From a checkpoint of a small transformer trained on Wikipedia: 19 layers.
MLP neurons of a small language model. Each row is named by its layer, matrix (up: input weights) and neuron, and shows model dimensions 0-169. Each number is 128 + 24 x the weight over its row's rms, rounded and kept within 0 to 255. Numbers have three digits each.
A block is one neuron, or neurons of one layer that tend to fire together. After each block is what it responds to, as a language model described it from the Wikipedia text at the highest values.

L7.up1674:163152135069086151118151119147122162180124121153111116161130066107160160129125128120121167087166123115123071080141090114128082097181129134110151109117119115136168145126183136133120116100134072103130083105157133111127135166106104160133101122143143152152091183104093123114118130116111105116131129119161130121141118103138076178092079158129098159123180098146176139093122098131130126119117139169153153076135088146120218091095158126146104113141131109114141124139123146126116127102125115122130132138116088127130086161
L7.up1751:139165129180100117089142144158118154125135143115097094114122131122160150111191098113165101173112151113153128074111120143152115098127127114128141163123128149097115120134106128121147146069116136161139130138129120102120100133107094169130132165162162095146142111139141145088137119098129119127102158134159109131083113145137111154064080127134087112103114143068133133114112086133158140122140099128143153107133149107128129128144148119125094110130135129115139118165125144138118166086124117114104116132119123175140123157
L7.up1803:144163113108122138104128137129112134140107116160125150057128159124159127097123149090140134146126090135101062131130137186099112121127112120131118132099110153154121171143157127113121157142093125131139130146095111144142161110128093066123120148128171142125135171125105155116142133105105136124089112147175111104103112086105139102097112146093112150148109129144107123148110116112131118146083136114084103120139126119115139164094153139132129120130108113098074122127133122131110149189072150119091162113142122115141131164
L7.up1962:113093162134134129116148134133093159159111139147123135148126102130095115157119153112118129140109185129130085131122110131113163084170109154096144123128131142118156108151094150117116167126153136104101166159160125127167142177124129115149163121132081139099113121113113147102158124120133157109136116131158117127122084134135083074143100135155121178157149162148163150134173116117166137170115127208107098053120087152125193126083128118149143089107108097179154126125129151146122137082151102136132105123100116121126209138
Responds to: Second word-piece after initial letter

L7.up145:107128155111120118145102127085113105079125125155117154136119134149127121131130106133108139116140133107144147141103133130110125192179095067135128127138108157134107119153169202131113173127108151183120132141070125093143118103172124135111128159109146136073089118106115124113154154123115114096118127117119119130147144144121126115173142145160181125122123121104153138120129126104156132151153084100086153164148112141103141149154118112144118162138117135156125107090147093129134127123127092123113132117129090125158133127
L7.up960:140190108133110162111095130153150145089098128102117168117127173138138169156181132137117164129124121144136145167155105155182141128116121159140092132123147132098137138131099164088118150080097168099153161116123115136149132119167148159136130133099124144175087109095130098180137131131125101111146115120153063146067160126088127134142173124116162103081145143136148131135112129136104111132136129150130151127174128104120143140175080138117154117095122117127124092127148087133116168124150113110152131130127096134133118109
L7.up1011:156152139139147111096130147119120161135119112165112119112113118161132165132137152166129084087095149125127074154125148186112093152143125158153136148151090127126140074127107138082123143114103166129117108138133129075153115123170152100148154167136117147132119102121111112095134140144134115097124096133138155122114112129145118155143109153145129129143095157121121146104135114128134135127206133061138100177123113139101153140182111091113112117121133164136177114136148141138105145150118128117126134109083150106153111086
L7.up1837:101137151083187100154140131120139123084154135106080109088154130126125123082101106134144107145154166145132122164116102110135058109133103154162171138160098140109115153154204147138107129165126169158148127133143136120164068091170135146120131150130097156112137174094145144173159139139125144118169151121152156117156134125144158129162132092127106107111135156103091092150106068115128073108112154110162150152151097127121098137118116152137151131089126129158175112136145127109130157142100099109129146148126130142124134118
Responds to: Count quantifier words

L14.up145:130121159152122112081148107131097100124150145096116139126122030133146162142143107146079114111165140182088104086097123128086134112090100133143132116135156099147165070121085161147153150128102117153151187148153104081113111102161144136137137124144102146163137115130120126084135147117134130110127119132091130146144104095126135078155098118155083122114174188108146146101154136127138149099145136140143092135127104135102118115115115161160151165116135144099121083114095127151068149113096103092123121084128140157139128131
L14.up214:112129112149114130148117128130102115123076127148125134116125101140154129116098086150136124146119151105117110107083114123131139104145112145165087109131121056168156115096140157094123156127152122158154191137158137099167191174145127118155134154154070164113159103159155160152113115115113125136113110109114111147125159123131087138097141097105078125111144131140114191175139121105135159171138141172120152091148116139120122136162148135090111145126147109133129101124142162141081135133130151112119117154141134132157091138
L14.up627:111108116164162116123095094162107147136163164152097117123090096154105137140143147134101211107141141129147055152112130147130167141140104145163116134132188143151164109129144140105161103099125131105130114183100126132123137131113146146146143123092132121124132174152143143171137114151099126144149126158148106149120114137106102150107123134119088159109114124121160177099135121123132137143114134147084089115138171147139142130170145115127118074127155181132123128138116139094113115128149129099127097149096128160146103168
L14.up693:123160153122147113121127118134103171083181120152115144119127147115112145146139110140196144144124145090112089134093140157135107138159157152127133130131104102123094158159150127137135107136138133173114151098093130120133088130144133130111127108161101134136123137116123101144161123109107140143121085138110133141158115116144142113145115134102132094116117200116131113148182132118132131160130103138145152131189134103100129156115156152116141120146168166184076133152122128102080129116134171091118128125153136129106092156
L14.up1062:146151106141131158163115120123132118096130124099119135117153146147123174153180105147111082093120096135126134139094150103121148122139097121128115122105119125135099145104185122146127127111152175128155109151137154115103129147202143108150135159125128098148128115164129134135127122156167133121113116139127117120137110134103153118102162101148116143108131131104111102142117089157146141133159122113140137120137121135116137128060128127121122129134115161117165070160116137140097128166138112168108157094156144139147123087
L14.up1246:108145177109131097113162143130115092114136113090120142164139104075084136114133135151141167134110089142097143120107138124168117150124164109140108144113155124123116094140132142114158144116102118114070116125144151130112118101120118139115115120125113118111095150129138119123131141141154114119140153125133118165091126149144105146144151126160116089113140129130125121143145098111105139117084129110105105095099099166140130147174158102147066141130134131142134152137132123090095125142164151151110132130131152139124160158
L14.up1509:145099114127129083167091118085103105116117097110136127101106105153159122112138159136164117176102119124107153175144102128133127139068114139117147115124108099125116115137142125168088160111091115147112125117117151128112101112145163104078125161130154173136136117114153154142102114171114165125143130125095123131118154098116134099119170147156160110098123126160140163111171127122131095096109166132112081064100108122111134115173082112092126159140116132103126113142158127120118121167094130115092132079080093126161139151
L14.up1661:134122091127143103143117129094082107099138171102144146119096112104121161160141123123174133130120145124164130113110100107112119119147145127140118099126106148110129131142135117097106131155131159154108173152158149142112120100170108167127149145117087120126126145155113163116133107130151133126115135147157129118099100138085182155185133121120145103118121128086152101182128096116111150097122137152145135111166101110169121135137128096150116137116114140128093098146108073153063122146100151147121116164141187132108125148
Responds to: Mid-word subword fragments

L8.up595:144119146156122135118117140096098149141153153100081128144158127173104141110116132116126188127104179131162158128092156123158133107144163156150101145128151126122185095146121138118152106133160127093111108141101136125135139081125092157148121116150137108164128189094145132144101082128100098080132109124137139116151130180142139069106153103161115142158144132104164127138175103077116092137106135121143116088132128112136127128137123135096146106108131143144122120130153120144120130121119145148128140142184118125124132017
L8.up1174:129097120131156123144128114082109088127112131155132133095137129192101122138114108112146138130148181156124124114140140151115129162113135130130083162108106094145114167109100133156130121147114105131090126163106118148122093078095090141128115136147162115142115119093103096123121067130135106089110127130117096187075133165133107088115135134150104145151081086145118143176133091084108138119104123129165140099124130127133119110173158158100144148157117108160135045139123106108104107143142151132118123123141107102150132138
Responds to: Boundary before new segment

L8.up335:144114150126125139139109170089110137039152136157142133158133129092108169140085135113104137118125112138121131110126097131156105135089126125131138088170136141136138117132114157121117114100130180089138137115104121145141153134103149080133127125163108132096174126114135120072131151107126132149144098099070156105106169129102137100078124135103096114137122125119110132161115144096137111111112141150090103109163084087118114142108137156096108115102100105134129178113116149121136154144130110153195146142118136116131092107
L8.up2038:119144138108128119163125143121093112103125127130135157140124130127129127136160132146099139136098147135145137092086114160149139097139125096105135162141139150120159069140131091086105164101148093119101126142113153075123115141123155118154146073132104124145128160124141180130112117111102136125146154145119107098141136146130164105154159126113142147168136174157129134153150117111098133087118126167137109158139117123112172150120098129124121108102125130102134151143149126124134151085095114132135126148153082176128111072
Responds to: Table row end

L8.up514:088117133107173155099101118160131141101131100123110121112153128123121110116134148127160121142142116077119119188180109144175116123107087116119128122096148095086088143131111120150147130114122120109083079123107142110116127121086125145121148104094160121104119103140125150127176135162136159103113118146144135144134090177134154067102117144088107138123151167103159146132171114118129089121106128148153110128114115090137128126138127141110128117107140153102118172150143144138143121115112143116098109140178095087126150136
L8.up958:131107133151139144129139165144124140119122138107142123126152085125129080109122108093113137132118156171132122120125105150142118109113134122138097128158173131111095139126134167118115121155099132144145109142157176131132123124120131140102130098094112133095128139121138180106094137146142166144085135105122099154133102117157119104138070135129134129123144136113134116135185131135150139136152074119120155135152108145120198138121090101172122148104126156113108164147136128134124143145124146117106126121152125145098120127
Responds to: Mid-word fragments in technical terms

L14.up78:112170098134177178127123146118146088134176117157079152109115157155153144138107138131112112153132083107105127131141141105117117101175123155110151132124135106111084113166112090163148136143121117152110145082159145130083124138131130142125131119135205098113134125144152110134169129124116145120128095165069134119159111188124132157150109158144134134128107154142094090095095112137133161175163128073132140116127117115096131135164144112143161163162125127126130118125165124120131180142134126106127109134141143114131152169
L14.up104:117168131137105131137143105140135113164141146150128077109107115130170148120113135154147135128142097106139129136127127129175083135149144131138162134119138131119128109167119145163133134145125138129088112096141131107180128119173093140113107149132185125102162133101129150128114108054056164150124107122115123141145086100162148126119132151135113124110143112126087111099133129139126168098147116146120132160164120116114087081114116119131124128111137118110094166080119125110112111117132142108105138129147101103113128114
L14.up106:090131183130153106149089113135100145136164122126114113129118092141130135159173200109136113137162143151112094096103142131169118116121128123121115137137132120155149077095108116101141122114134118120134117063133105120098144048108134122134131125156127146148105128106125158132127129116112148138113142131103155162090153147117071132112153102168128107164084143086154130159138120090110101071104137135106141131135117130122144138094166159114115080099109125102120132134108119126128123140145118140165155118159085093117115098
L14.up695:091169154111158144131161140171104130117103149078080134105113090128133119172166140122111118110157147107134103094099126132158107117143148124149123123107144136109152149100139161111119112109121088148024120135157143144162084094153076155075132104142138101143139146118130143087111169120118167152118136119109129143113141158141066166133114157120105106115145130121146175135103112136117177107109134146135102118149119159160155114150154167141158076117170137149146162142108075139099151156094124162114185098143151084110137122
L14.up804:121107157149108162102122164117104139164124104105115100129127123097179152137140137164144155104123122129102107145144116118159141087143143159167104155124112173080126099119123104100123129112159125141191094119181119094103148146128101125106156098105174116112107120189119121183131110163122143138123087108138147104144071142128094135144105138133162149098080105148121110137135082118104163129148140157143145115112145149179141109138142121131140133149120129155086144141141109143154136153121178101131124132154125147147111154
L14.up821:088143115156093143103107121154147127137184091110148175131140171158134121101146099134156128138144144166134113108099145158148120131181131142115151153161128119127153083154119138146097117141154132082114145107145111148106171091135121136120141126181131107093128125126127176139137120119137105124102102129122171151147103160088104109123120155122117149181163162107145105168132114127143136131099149112140115127176121140133126140125157103123111102152115099113135099137123106105079107151139123101095098106173071148081154123
L14.up832:148154110139168107120124163171142094111137137125079088098084067142119114170082123146107100131140111130137112146126166162093127109134092161146144109139127091142117143082181112117143113166113145158127125131125111126110135136122136140119142115120140144099155196116141135130127102109124113140124085136106127157109119157134155117118171097114141149102131072085103172105160134100129125150135151104090118097124180152166105124114123129103123077181128127134163120151086112152101146144139122138140163130143115150143085095
L14.up1267:120120151129145117088163166169107145084153074149116144140107132174116107103086104162140134119137137103121087142101087152152058073131119102155130140124138123069159138123195152117144147137133109153127123140115155141097104129144136124140111122137143111148133134124158092126143156177145171086130118108116142138127119129113121129171146184110131084090142133129128151124092195129061131107113168090108145181153147153112113163124130108111154158109084079120102130116100163124108087139121118162106112109141127108100144103
Responds to: Season range dashes

L7.up1263:114089124115138140110103131169094111089084140128124150106126136120117088150128128150110096115150160119120136139136132116099159124114137082165128121119121119143184118097135128152135134139079083139093135155143140121122159155101088169137174141156055163152116146139104124122128169097111123104106163149151133097111106127138153135152114148100146110168136112131093107114129107140138116142145143119119135116120127157107134157134081097119120128192185090143114135140111144102130118150123172104132120125138111183134097132
L7.up1431:135109123095157139118117175139121120081127130147197139157143134098130101143155173155108121083138164133141139142088128146097125150130126091167125128099129130149177132119097108126133161060099121096092176150154157119106137129077139127103135136108100116074114103131143110096141136077165135111125128104104112132130103107169162164129104141132152095167125122140070092098160183139152156133120108113120079171139136154112125112122105146170075083125144107123145081164077123144141096100074130121096140163188106187102125149
L7.up1645:136091119144173132153149159177103075115125116139178126124138122113153113118149131116096153137134109145127141137102167109102107153141130135173092085137141128131172139118144126134161150106160143113107148147132132133133124087104114096111132145163089142125136144119146156124111090103103101071139124107113152112105126106146128152144112061143182137137118148117115137155140124173123105133117104125127073133119131095113131164071153104123112127182114098144116134177112116159130154107123116086128110125114156138135127159
L7.up1956:126169120104147123137120135110107117146155116092102113112160132118162109105139134143127145120088183160109115160129107139122155146105175090121154140115093109132150162120134145118106147068095101124125146146112132100130078169150109149161157115131132107152158132147158133114113126117084107119162081132113123120116129133138135119159119147094081137169142148117175112144127162124127111133137127148105110093173120191106168083128140130122154116160117127108132150138133132119146160112088140135137109164105084143137182086
Responds to: Table row-ending pipes

L14.up702:086153136108141140111136143113127097110141118143077102139130136140151125138136061132075095115115108100147107147134119152157090143131146127143126127122101105131158106197127116109140124131134167109155123091094098118177131075122158163148167134103140117129159172193134125168115136171171143163161082149164129116129109166137125096107089119113094169099097151139135171095116111107122123138115137149083107109178107162133131066124113184141101151156171110131112078105130123116137117138116128120144148149137100101147116127
L14.up1304:108156136182139110099134160117135140109142158137096149082135100152156152081116170117127080185136080132083167129149197094177141099103134124134119130123087141138138121100135108155105143113137132123132123152167151079122133121132143178147124100125179117127145161126168149129099133154145147149113121095158119121128140118120127113166141107142105139125135124118123146068131168144099110150141139101134119172131159114143120110126115160121117179090128135126160135154101118129141133118122108125129149147111098151154137095
L14.up1330:128074136139108125119123127109109151147134102158116173123094142145143123167141124135184140140136117141080163154153151121107170095129155101115143091144169129094151079167138082113149103141131153148133127130143104138075130136097142093166083131136100135096142141151118133141126162125138127138140122127116170120122084172187107148148143141116122091083110142155109181141143137145127133109153164107125121156130114133119147107146131153091138175127131077099176115125115143088108132174154148170128120172146099183120138131
L14.up1355:159169124126127155129125115121116142068154116134096125105148155124119132152181086119086144158101143127152143175112156127119123131132149118175125113147122128128092120224115149143112152118150169181142086131159109125128118159097110125082148153165113118125125192128143144156149140100153138145142097114121171110108139131159131136080127167105107115116103137121089146124098128137131108151136106155154092162159128121118139085102101133120108170132091130139121117113117149140138123128130110131090100122141072149141084083
L14.up1356:086157129062121127135144127106161168146083138151128126110181152119116133094112106149125123171119173102138123118149118117165145127143127123140127194095131170166133145096120137104108104147132137121134117101135121118096135136162148112107142140086117148125109109130106129143113157092137099138114115161112106119114129158114123149125138157145147115095099130113145093138103101145090145153105086096155145104121135114128141130140089136151135157127130148121157099115203069117150169119107134142087139093107127166143162115
L14.up1951:121171161081158120177140080140097159139119105076112110115128102138139107145145124174121164129131168140128110124125100120179158081125128072153130191136117121154151167141152146119141116109123155118151148113145096107103117133170125141158159131138108164137180132155098103132105128157100129104199162134141147122146089133113102128150152068164119121121114184162149107109123087139104143108126129114148119125113127120113157131135123131157125136110151111070150137083114099139147113132135144082118160133114119128100125122
L14.up2026:119149130119122146144140142109107180078153119116129175144108159128131158175134157140108145135112145163081119101145097163143145116162093132116107119130092075135097147173126159109131162120123155109137143115136141102148105131181160130189156101139198152123122142118120159129094086105123134122089134147129152104107125132136126147131151126123123092101091154141145124120132146174091106103103143108172148131111124107112191122167067159135133121110129117104073122087135099145121161114118091089106081112117121138142131089
L14.up2045:120137120148152140085140107110140118126179090150127142094119133124090125134132133118118145165100114087092114119134113136132139125139127134185139125131102131066101147193151108068090156106126122092186086124150150161102114138144106135112130122100105126139125097141130107134160110145097149099159074124095137142120133152127095110095091171104129100101143134112126150132082170169144153124155093145150130142107109145142133144138096089096151118097094155117133135148120103151115096141090135105142163113133134129145120083
Responds to: Quantity numbers before units

L7.up778:091131158135097103157147138147128116110163124103143139122123140171130102083127149124127132133132108096163114126123175128114140105073095132116106130152126075118177163139147100134101132123162119111083128149101101133126158117112137164199138094112175086124133166135083148129100118144161123120108135169131112101086101165139147160143153134106115114119123096119121143176179088099158176131120137089147117137120125151127130165181159148122103125109116105157120127147162105153142140158118129135147134125146103151181098099
L7.up879:110144138125157128136100160131131126121119136160095143138149154127100141162128102131145100122109079113126124119132126133159087138106141143130143129092132122116115123108132169139114152127122134111122137131164121111110145153151124148142142087084098144140083161110142105096158141140139128123116130175146107129100098121123146102161127141097128130115122122137112064125170114104159112170150096120129155123138166090136116116149125108158166097134105138139087126180160117156159140171141129119097144126158127128141142135
L7.up1673:083118195130122121121129119111100112108139139130165132119091187130116090108147151129140076113126137157124126175153129122129094132073118095129087145126108104104182172112105133135107086162152106136123118168154101122091117130111147146130125125147139101137145130094106152110154179092157145114141114162133155142038115101112140159130140133084120096150141124087116159134115154119139108140127133128140090166169132144150117124186131120121109148125169122121149077094130140099171105148124112115080110120148109154131104107
L7.up1960:116097135156122128121130081136179100142171145140109169137098098105136132139091117131130078128099143132103120109105183118126115129086143123162052138116099157177103126113125157181145164104112122122146157098127147122126128116156109094093116144170212133143033156160103152119085120109079139132143117152125102114111129125088125131122105156109114126134138115120135122121116091100168183150143141148142069157129105115122135146141136140144110123137088133180111124147148124127140122146109141135132160148161111153136113095
Responds to: Range separators after numbers

L8.up902:109138110092144138135113166158122097123120134124146105173164150143135147130106120139099108138067144125085133118096102138161146126168076142136120151107115113099130117084156144148150103118128142120109091110105124143088131105111147125141141136116122160111116085104100149091089107101142150122146152113118120070121132132135140143129103142162154140120092163132149119106162151154124147145175116123145123132146127131139146122110119169168113147119119164114142152139157129107163130116159130115161131080158122102126128152
L8.up1660:092117136129119157169136155115115087124127118118155142152128156110129125112117137147100111156106145121093117175144121154119095128141101163138137169147139183130092131138136133110117109133133135121083082112114125113152151134141112104144099105117140146141090121130147173125170127126133104174125183139089126122103148135160131144117102125135135112150125132145142157148195114096116188046126110151088137120119148130133133163088111177130108151109097150141081178142162062122130115096156151091134120108123160089156110137
Responds to: Passive predicate after subject

L8.up999:142154125132077097128142116162179129099150164107115142152143133151137164115103112143130132158121136111125129105139143126121119150127095112144132136158096085120151120168161133090125131144139184134107145131096117114118145121156129120168114134109145116081076096129202109135114088118149152112119159095139140121103115105152098117103128129147137190127129174123118161150159141132077134105135128123133101132127108143108130138129138159163106139088086086084130123080133108124140137127131109134127105178132077118128119126
L8.up1465:145068118158160123121126114145165124140150160130100157104114146141107168140144141121123192127121118133138159103130137152115098155119143123129128112148150117101136138112101181139094103144108141153139125117137131123114119113108130140186129126139156128084127136132128091148109065136111142096132145103130150119101143119143101123112162165084130103130088148143143160112170120102126135146093141128141134164128117148116162151135138113126098149120123162126160104186169164142124137150134092108131144138122084123129109062
Responds to: Counts and quantity numbers

L7.up1003:110146109109169102162097102128109133140162126133117079066166116097171110164112129130121094121081146136144131128125145139139136141129112083116166185161192133114117110165104103153135148126120123112109128169133103141174129133150137137134144139083109122122129129159124142120139138132149130102138097079131104156149156124135121118200124160144090118115125155127131126129113145103152166131107071124125101120130131129127127121131105103146122102126151154146090147126110130089139169185150155141163091131145146142128130134
L7.up1173:171053134147120143130131100112129058155118154096106113103139150106141140164115109130097059121123147109142126116151144110154125114117072137152153109136074157130131125093127120137156134138143139156083126123144126134106095120150141167122105158123142118142125172135109131151154107127125135169102150125128131128145189168153128082150189117136148145178124118157168095134135117118142177148156120149099068155183109148138145144116150127134114122144119112126151147110176127115093157120140132125154121129107160130126156123
L7.up1281:167076162128114116130129097122122152152163078149122076117112143128083139120132145160123128110182133113128111118146161099105139106124093134103135152133117136118102126134053099145141092124118134119065118136141108104106122120120113136144134134133129138091136104121119098168130106109155108126129157147123117119083151169112127102114105126125140110130141126144143129155116135126158117131147122122085182091125107138117111150100170117144126164128143075135131166101096124117146171113135141113168104145107142134127128113
L7.up1899:138083120169138103138113093102120124135170062140121098143105132151111097143124137136122089109130149113163139140112147154099155126140093113126124150032115077088118146115149126115141085094097104130113144139130125092140113119134141139139109109113096112121130118139157158144149135162097110103091189127130147108092160128145158112138185128160103124118112144077128119167077130114125128132146118101156102127138132106104138118141109104134163142152125100134138133130126125129138094164147146094113090154113168126137089128
Responds to: Past tense/participle endings

L14.up180:145150209144110126095104158114107144109144121159126155122101120131162113146113123124116093155111130122161128139156120117130142078118138112156116136144132157127107108160123117117138148081094133143080131110114097113151109106167089110122118095112098127094161143141146148143143146161101123133146175197120120158106115138208129122115108146141181091161133119141150102100133095130098115152116178139105115135121158116150127180125158116141105125137132192092139137128128105164095136150143125152157130092123123124123104123
L14.up336:178113153144154141170117158145125104088173154124122104135138162124129156130114128141201143126166125151160130129124126153130097141115099139161149102120136129107134130127169082111139121126117140138118123106110109129139127135114144137149149141143127118085141138116147125146098135164121159091095151135076110114102130126127170148141099133134132153127141164137142170132171108105118153066107145123147110137085125144105131171145141159114142170122113116105111133063099131105127168135127141117124149092124138144155148134
L14.up425:137138121128112088138115185125135157166169140138184096145114126120106152103121155140148134129143140152115142155141096126138167152141147150117139100086136165163180049125128171112143088100127121142124181122105145129116157136152147129142130082109125142105102100119151176126095158215133164134137132081144143114173139113108102119107147138125106091179129128122165140133141073112120162083116132162106097095108134141118159152159111165101147152135120165112120126156142171145163161161149115137120167115096094102117129092
L14.up480:170142140136095091151148133107110100086114128129179110141130102094114132145135120196107141123093139127137111123162143123120107153144129142128131125102124161155142088129114132133120163163156180150114176162113074100135126148125117154142177111121136134139125127177128130176069076159133138130132140090144114149121097161153116108132114147114155140167131118151141126140074189141124159158128123126113129119132144119137134144122089126123132132213114163130106124151096117118099118155157139125126107141088147139143127106
L14.up1433:184136110127167086091108097130112132148121126144133134159100091157131138123136103092113162139114169147153150136176128165108137136132119131131162119124128141125141131136124153121112139126102183099130178154122116113158108118152138129079131148156138189121144116162105119118132080126124149102147146114120126145104126078132159153143111112089143115100123142135091146112127148124151081121143144175166148073113094159107146100082142132106116153165120161136103125149151149133134107136144112141132136115136156107169145155
L14.up1469:149171148130126106141132118106152169135142114139128160117170139127130120153142126099148119120146139117100145128150157150143124116107134138094101150135168126104173073156106166141193086107112112143112135132148123106156138142126118091152093121128140167157101073164125177121127111141123124101127104134150142122116112131140145154096120127153132120098149135132188107107137144150115143141094147127144110169088165145141183137125140159117098119152134114147078108068140118152164127103138126181131129101180124145095135078
L14.up1672:132134185146144134105126131133119148103152162110132127124100116131132129140117089126179141130161102100144139148156147076127108124172104098134148169097130161137148150142127175140158131113124113142106127120124137115106117142142178130176186134112116132120149139103159098072134109175164183091133151156132139093141110165132098103158114108108121117107146113114145121107121182141122108115137123150117132163116132144152136121134143111144083131140106149127140094141093151133145119142140130155158138100111144134143126139
L14.up1984:141133133116136128142123132090169099079171110128130100160097093130110154128133094090158139114143168105160121135127123125167123126090133113131086147119141156126117124126138110118137129158112151105139144122131113140131156157150143154106144136174145149091128109134168127110092151151148119123139156141103173104106148118150176120117121148123161045080150131169133107104145142096120114144116160129167076060156182141111087129113151102095152137132131108112151132112123089158108132112122109127124136143103120138164156097
Responds to: Line-closing delimiters

L14.up96:135095117143086136090112133108115116148147142136090138113118163124105161085126134127137131133137122146140086119110161138117094128139093099115100150097095151099131152136134149137127175123133145123167130144126178137124111120149119161153138129128117124080182091110123139138149142146135149141137125106145158159146117101135140148091150167175127106094139124123147097106137154112145092120102200155174125089112148165115143113175071101142112160145124146140150117153131117111149120131151114128150153108116127124092122135
L14.up114:088097175093137107168095110114145135121202102104111123137133141087130117149101090151122104110113158106100153147112117127166129123118113121100014134123110137068127128145130129148146130096161126153094140110144124130098128123154087147128141141112107117084174107098151116107118183135135135114135148173117116130147118142100158142140176105123100163085130145132149135127150141104127122100161136129129148174126126123179157157068100140143126126106128154162121154143114110111143134159152158113119101102098157185147115129
L14.up261:120102153096177133168087145128127134128189081136107134148134125105160096147148084152098088108097144125117127116126090155096107110136083121089130146074105119073130147172126114116143154104130121145146114157115143151057098120155122163170130118110101112134156139124177107106142119145118127133175150141130147125155105125142143142115164116128109139147105131134185125134106177123103160112106167111151161111137130099168142147114149137167135159156110112155120158143146095116144119158121154100177116139125137146141113100
L14.up786:148080130089180128102159184182129095158153134086129153117097097140131146137158111115112105151132146161173112092122143061142178123118151146140153126084125147107147137138151090141135107133135125126102166136124143110153109139131109139156118151126174182132142095139178119096135153144190132120180131110084157115157109151170114157145133104147141135147156118124152137154107173130072121139130121138135131139093137144162125147133107137134157107117126100089154141081150155110145125157123173093145113113109137149149175110
L14.up839:124129171145156099145129073117138158140101091156116127138127111101149102135099104147164111166111175107124116107152114138150176144144057137116110187089154127128115099107139087102161141135119132121131116112135127144141112140119120133155108122115121168157107181106135138151115118102141118104160146086124147094154112152104130085110148133156132127123143122141180121143138114164076168095141125074116137117144151143137119118115147131135098150133087131131135135110133088096128123133160146121146188085128181174131123150
L14.up1136:139095156100139106147083146120165128133154097113117118141114160141182121173143116156132142174102144149106104105124120132137168155142129127145103103063151149072128120128132130125157119132156144096097079148131134137144140101111085163147106084142115113127148134116158133114112133090131163150111123116118136095096109141157133124146145129103130166145132141163169140149153117130096126140153147115133144112165143103124138103082088155103140147113086127122115105113147138165112192179122167127143112087149114123124099119
L14.up1595:141084114114147150141115122122191127106152150115096124117104142144140127168122098165121122126125125110107136128148089097104127107132093164137065160121157100094134115132115159121110144135118126131108139106148127134153119097149096176124130137104141131115137128129111107142154152136159147110106150138129116135067092145105124143127130155144107154103144117151146124141116139118122148141155103077124138139147147113180160115130166147162101110145161117122151119125145116122172135200124164126192118109103156147107173101
L14.up1957:131124115130132120133124118120135130107167148109076119103144138110096127156107119115135129095092110192146130167144149115121139131152127160102153139093131117096144148160133121095146152118171172109134095095135113126128131106109093167124166089139083135099164112145145101124126109124121108152155138191101104105138139095159107099113124102137148128147149131100139137109126103169112112152130109121120145085138130148092099145081168146125133131117122104175131142136130122113135117160137161094135112127157130164141115156
Responds to: Verbs taking prepositional complements